From a checkpoint of a small transformer trained on Wikipedia.
Size: 14 layers, 4 heads of 96 (2 for keys and values), 26M parameters.
Architecture: LayerNorm before each block, learned positions, biases, tied embeddings.
MLP neurons of a small language model. Each row is named by its layer, matrix (down: output weights) and neuron, and shows model dimensions 256-383. Each number is 500 + 25 x the weight over its row's rms, rounded and kept within 0 to 999. Numbers have three digits each.
A block is one neuron, or neurons of one layer that tend to fire together. After each block is what it responds to, as a language model described it from the Wikipedia text at the highest values.

L10.down862:493496474488520502501538515478500521491520517461490491512498467493513511527483536486473518498491492523558486513475494479512548491508509498535542537527467539519537505491483492515513493492533529535530522499449522465480451510501496528508506460527484501511539508441523480485501512507518490504476532490488490484494504471490524487523479528485505523548476505504529507481484457524488505489550
Responds to: Fires on "was" or "being" right after a person's name or pronoun in biographies (Dowie was linked, later being named), and on table-cell spaces and digits (| 10 |, 1990–91).

L4.down824:500479514537508514516520485512486459478477457487545515506523507510516467481522515564468529521536478483491504511463491467530465504519468518477551481481528526508508519476527478474583552471509488523559475495508476498503484511507516488533489488478506489502466472545476527523491502470491481519481456447492517573519481512507468509494513470515505540513500447484509513509535457493497527521519
L4.down1037:528519523514500476446505500484486520471509465482506494536497482494514509477498540520505487480533505481498469574461457509518461516446486512476527477505494503499524517474535500514542503491502500492506495499512502471477520526483457480552459514504457484498507536529485525505473509498489503527528483479563523520493524535489516480519503472557515512497496532539527507529481485489501463498523
L4.down1056:503485517491544497518504517498545498515468508469517499538504531556502505457499560492460555493514489527485507485518484483541475496461455529468504460500491491462545523483495516518518491483495519487532495506485498500487485503477497519523459460512483530508489468496490531494512458505552453512533486499487516511527526510508518550523480477516465521474519542478492485524489492495495526479488
L4.down1519:507496510490512477553540496486484524506483537438479516518437485532507519534502483512479511481496453535516462494485441504528497513504519503483516490484481517470500496486511508484579520517493512522507507491467501533480486477495511542547446469467494564518455464503481512510495518482514477462510487483467491509512485501504485527510471509494510522473535524492508482485506495505496537505494
Responds to: Column-header words in markdown-style Wikipedia tables, mostly Votes after Candidate in election results, also Score, Length, Weight, L, %.

L10.down822:502493512483499478484492502486536484496525509497488515511517455485483469518470514519504513512507504498529500477470553477482475531499487534526498519565495488486504521556492524474479467481486522548474500485474481526499512526436496517478492477516492507510510499541465466551529492466501511524508500498476501475499526496506479457542500482501531445467467577500486437485493503531505498507473
Responds to: Delimiters closing numeric entries in tables and infoboxes, such as ), | and line breaks after numbers, plus some mid-word pieces like ill and lus.

L3.down10:485493509473456511502507511513555485484468478482450518473502516508494453476504510511535514517455477506522445498519480504513465450502507512506511502501501525542476471501498443474534524486500529460509499494484491491507532491494487478535523558492480503494522493481452501467465504506511477474511511497507494489507510483501550489471525500472480478493483481474487516522523506507498486582516
L3.down311:470483480493494493529513499521526527548501527477507499484519511524498515517529501445464509507507514488494488505557482492453523489510512511479523477463465521502503476506512518463539552498487499548516489521489501572496534546449514520492490475527494528497562497485529503476510538465498513445461476459493499514462560511509502481474565526497420518475477495499459513509567489496475496470467
L3.down330:517477486499460542503500520530485473520510494483495493513506523467510530493459484481514534528507508535471505521522516508487521461489480499495520474511493427492498460470498506499545503513499466492456515511530489510441500531529502503509537473495528503485504503480465539521506516469524495482491481481473508516483524505504505525443510496490493494507511505564494501520489515516496476490511
L3.down391:503535530459499495499484482509537507483515472505440488498494441484508476487503454557473509531510533521542494506525492523463524514506501504505502479518497561482511503498490551500492469479471534498498530479509503469464494524498472475477536507508512485494513512466485506495528507484502530516487482456503491538467498490512545471522500470464481468535517470507500515531470504558536475505494
L3.down471:482495499477465516494500466488526486503459474464516526530527505472504482524460541490530510480499456495515499522508505469528481512497486464529541461501482481509472532491476500543511458484540475464518501512517450514510494516520510528487460568510509524472527481482504510518474537507532524544514478455533479498519476526489511463518512453472513457486530527515554490538474491502513534489495
L3.down539:508508497484498489421506485539552514490529463485494495441475481463502499478499509518465481520483462523520458520477514514471514496512465515519486548532500504467467515463517549512481497507460477487485537513487516487516461479465514533482493528541463466511480526497492497520510469507486493482500462511505481523493491524505545533466460519543515495440482496500536492506422495505543544513511
L3.down736:496502505492490534528498458521509484514562505502458468524511499517502513485503445472508491466508473537466505494495503504526524519471504494495491467533480509539505507506528527476556556488523492518507481546539510505571482499523511534485528455491493478486490495493464493505518537440479505509498529456467509507488507529508458445459529514504487488508484493494524514489548460465500474546516
L3.down802:515497492489481526478483570510511528505528485493487494498543473466520504486520493450519491511539519479476488508481485514496496496534470492477477492445510507478505541469523485494547521501498512498550459529483502506521449506507483482534456513512473538460472518508528468458455460504535487481487525496486552485575491461493483525477549505481492511508494503481518466503501515519452553491505
L3.down875:457478474455452458504455510533496475459507550500461530512506490495472536457477501456495451455510507494523533501548492510494502488537544483538520537519474514472482486480506481469500502499488452501514508503502505514474474490451504503526535536518488524479486537581498534535524520547487527520526462497524484546509489456519503501493472475511508506537469480512490492489521467534501478535488
L3.down898:472498519500476544492517515495495526468507498475507498461493497514484504473475497477488485499537488497518485506506513519476495505452497501493514508519496512465473503488537515513491526492478512521469495503535490499450555532462504477509518506484510466490505537530499497522496538483502521497543450510544450487486465484501525494499520530543468502493501491545495494501497519490521500536498
L3.down925:516449518470502468514491453486493504524512504497509469520437487485496509497500515481488476503501492520521465511523537479494502491488506474541503515509496568525480521482505467484546538470536494515499498484480520481493489517523484460503506528514510482517502509520498503495480508540483483488473492459506506501493490473498509465506499437451561514520495477503514484483488465526514474574489
L3.down940:510487469503469452497524475513495520503485526505497509483516516467503530472494497498441482514505501508523510513480478513525489523508503503525485477541495505457483486531498514559490490508494513489519499490459505517542504494519513522507511521488473480516498518515534505502495512508530498536469528476504473472544502500498520512515532488521505496476448504472512444479433481510496530510538
L3.down1049:494508527465496489496494454452539528490542486512481450457461486472494464453500507492455464489529483530518464565521512509509481505508477495503532506522517509492513493503534536490533525493457511525485501499510502467464482550484516471532525525536480469491492508536476502506492504495475512505528474476530484485478479491489517435536512462501513489511493478511511504488503474529485477551509
L3.down1190:485512472509484468514534528512508476488523521514447479500501479475496496510484468506522452495465486508527535507488519497478465473518523491525513499475464510550493515487455497479538494496548537523507521523450518544478495453480510535490490515521494506467517475519507526499513507494477472496515538519541467548493509476498496511504442470513512527531541511468445496495488481528518482491495
L3.down1348:492523470502510540479479462489478505508450540514459492514539501497503492498525522546529468518506472490525506496495511487508488537521528487460481514486528463514527545536507502531489490507561464521513502488520519488502502540480490510541475491491478443494512509486476476484514489469478496511501530487473497536543508494489512492496516529487525477547515514536485496528448491511505525476491
L3.down1378:558479524472519445467502548504512533492542453501535481459495512526487520480513484477485501511465473516488467481459505489500482498485530488471547493500487524475514552489530474539449521518483513536505557476484509503486508534486512523525518469519502518492486524493487500496549514502516521501434505458490514543469485535490511517469530488533502512472480498544500451500496460508455519492530
Responds to: First word of field labels, headers and section titles in infoboxes and tables, e.g. Succeeded by, List of, Pts, Website, Democratic hold.

L4.down309:459492528507474490476478468534477481507497461509545458497499492465495434505503505491451465495510536576481505465470503497491520502458497528496446457488466559510472511502541490507529497495499485477524500468525505503464501512502530483495502481508478467506486553491529511484523535481483501480505537447519536509521570523481493511522540486500504495520506478442549452488491474471511483471479
L4.down497:465478515505487518464499452503525491500552453471513459558480515497485477497514528491455516475526534516494522485489501497456479507464525522513463491478481507520454466494545496531533459485524469511513509469515492503494513471535524488480544491500493450471480549512504502476530514478520480519515527481526502468504568559512505498508543486503493465484542507505549478525497496459524470477492
L4.down534:450503526481484464498515459512501468537524443522522514517484516481512447497535484530442486518502556506465521461513511501469510460465479528502522498440498513504495483473546485492512511489501476485480484464494511495480490487485526495470519488517519513496496537488476517487528529539495469489504521477567503522522506543521488502508518498488495511480512516481562445507510490506522474475492
L4.down777:426485483492481537443508477530504496480517440483549471520494517509499453518516517497474493486506516531481479503510499500457516491516478507504455489460478526521519457510572493490533455488505526480480510506506488549486486499480508519505500491518515509512474510518485505489538530490461470494486509498515554535505555520517485519483525456474493480502541528480537476492521471476527468445463
Responds to: Cells several columns into a row of a numeric table, often the fifth-plus stat column: zeros, dashes, semicolons, percent decimal points, e.g. squad stats.

L3.down131:485526504472476508543485479496482489525493522455499492511477506477497520504503570511526469535498480469478500476493472472559488495488481492527542487537514487496528513493472491496502499509464551519516508475552508494514496537497485500519501528468512516484472524494509514542466455493443531467468493465466461481485505501509451500506522497517523553485528505485497505528464528492516517517508
L3.down232:470528500475498478518494496503490504494521512456480510517490507484489487515506501509460489514483442496539499496445509514518479520534471456516501524484516556498494503501525508536509495488495500536480509483486520531543489504490512495458502500482491487516524493550490485458518495516522483505498497503553527420531480471496491469510493484503545437507532496526453451446476471544471497474507
L3.down249:530513487502459469504530503478469479516494495514479523489449495543486505476497516536529489525493474487517489483466468514493529460504509503511492563535493541530496545469495500508511517479520491554466559480494489462512521542447485499503537500496523511515491518531482465511504477513499489484449556528487510525534499488507483481478511502509534512470469525481511506502514488482560507512478
L3.down327:509468476497446446520483508495511479510484481502469520543457475496512537523513499513526540520554481499512493502474483500485463482484482487574553478539493468533509510474473485563479487484529464502498516486514483446492468548530449489470521477535518524473487515485486482503542521524503466543527527483529543511521489481501501470513487512514481497485493520466495512474471493469501465485486
L3.down375:517484476472451514481543513484496501550547457493501499502518516530482523512495508487543519463519464530518492509486483488495510475456493487533500510546510485526531507502455485533485485495519434477493522513494503505503514527498492487487521507519522497497485519464477499479500501460540500506491546525477501520543538542522480481510485527470552453447492516488506525470504539462522493529503
L3.down542:492509547487504471474540461532448477507492529503520497458506477482509498452487554476491469517490504526465439492485508502503494496520506495502463475514491491514460541458490493480469511507501487491509479451502489490501511518484510477442480486490501505510496534518513527482515501528506510484491481465506481496509524471465467517466513506486486525495522496515551510513543522511485494501514
L3.down612:468484518473475517510508507493512509496494497476511541499537484480491495527444516493515512484485479511528488494526513476536487529508474461531504444508491489507462513504468502526501465483529499467508528522520423499498484527512505539446472557482515545461522527489511518522481549504551539543516484481538497518535485533489530447519502458480535459506484504526528495503498478486491514503478
L3.down637:521553535504469498489488466533499535525527553512482513518559494473500495489497502508521524485476508509515468495491490521512503474518507484479487488513493523497496515522478505474546443495486525527451506522529485530458449483472478491514503519488485524507510503453529502503487474479484496501516467453528480493497513493504463478531492422470523517542476465525489500487507450503449522530492
L3.down782:483519504526488524518476495490505493494519517483498524493481508515485483548480461472481493527501438491516520465487512488536496492524481458498499532492531505496497458466480507527513509513466500476510470479468566537513487519497542500458539489517492512517543485525510479458541488515513468510500486494509522498530466505490488467485472490498511477511535485528482466545438439546485518465563
L3.down988:482493535517483529499511467539495498507485516555477508528497505528487531488483489515504489528484488493498469521497544508509487496567522519523512494514480474502492487489506517471530503509516485499509463510506493505518523534546474470512512445502514476469545487542492471499488480527497542509477512445502501515490508520508502513505439517456453540458516485480482538503488495507543487510485
L3.down1035:527511490531489500523495503469521466455520507494512455557512485497507458497483501498544539500543503487520481512500540495488452475530505521490430473483501579486518491467462484478525507507516503490549472485477502510513491510513491507512494504495499466495471503489464510490509485517510510501488483543550475490514499466522509520478504520492508500501462473464531476512497527475518518478486
L3.down1050:493525534507457455492525491554547488444492488487501559492512479478511482475506510496470503478517510522494513500494526481507519525511504496510511478533480476536517499503518497478487481483442515535480479506494508493499510479503498492489492508537530516523472513549462528470506477481509513488489478488502480520495518502501472497480492494520515511573554568482532538473501503500519489495535
L3.down1053:450513459465520528499460513522505540478513513424483526483494461477504490509485545539511494480519498482540492555451441503465510514504494504515515487488490519509503516529484484555497512496483490541529509529498505531500464476541488470485463548469524514486465517501479500497465495522492500532510528488488531467525513508519515469452486472506487489508505506512491493487482493493508484464499
L3.down1181:540469498474459511508502489502475521532486498488511492492520480459513490514518469530486491434505501481501473491453490482506463458519518495481507482498508478487501476488515479517468507493486470460523506499530488542496520489539494483536501467514513530505492518525513535499519506533495451462498471481486525521527545490496492513552497459488535522464519455527518536498518492526464499477504
L3.down1451:515511456499510473493493525476502495514463512515546491507477504522482516512510522503500453524542483503488474547460511494549480487493495518523462521472531496532527509462533449513482475474501494522516506509490477511514531517496465518483450454465505480493524541507472486491503506514480521482513503508528515463496552507472517508473506475466518548491518479531533494512534504457539496499518
L3.down1486:509477504470488508488516493500480534529511490516494515517489467492529498487498467536490523477492455503520504489430469470473516471512507479490551498513515470514498468478496512501505504492501467481468478502484497526511504530523522481528501514503500487503412521514493524495511492528533462457477514525465521514514542545498498498545485500494518468471553475529501493491509489515453481463507
Responds to: Final cell separators or values just before the end of a table row in pipe-delimited Wikipedia tables, e.g. a closing " |", a last score digit, or a header like Result.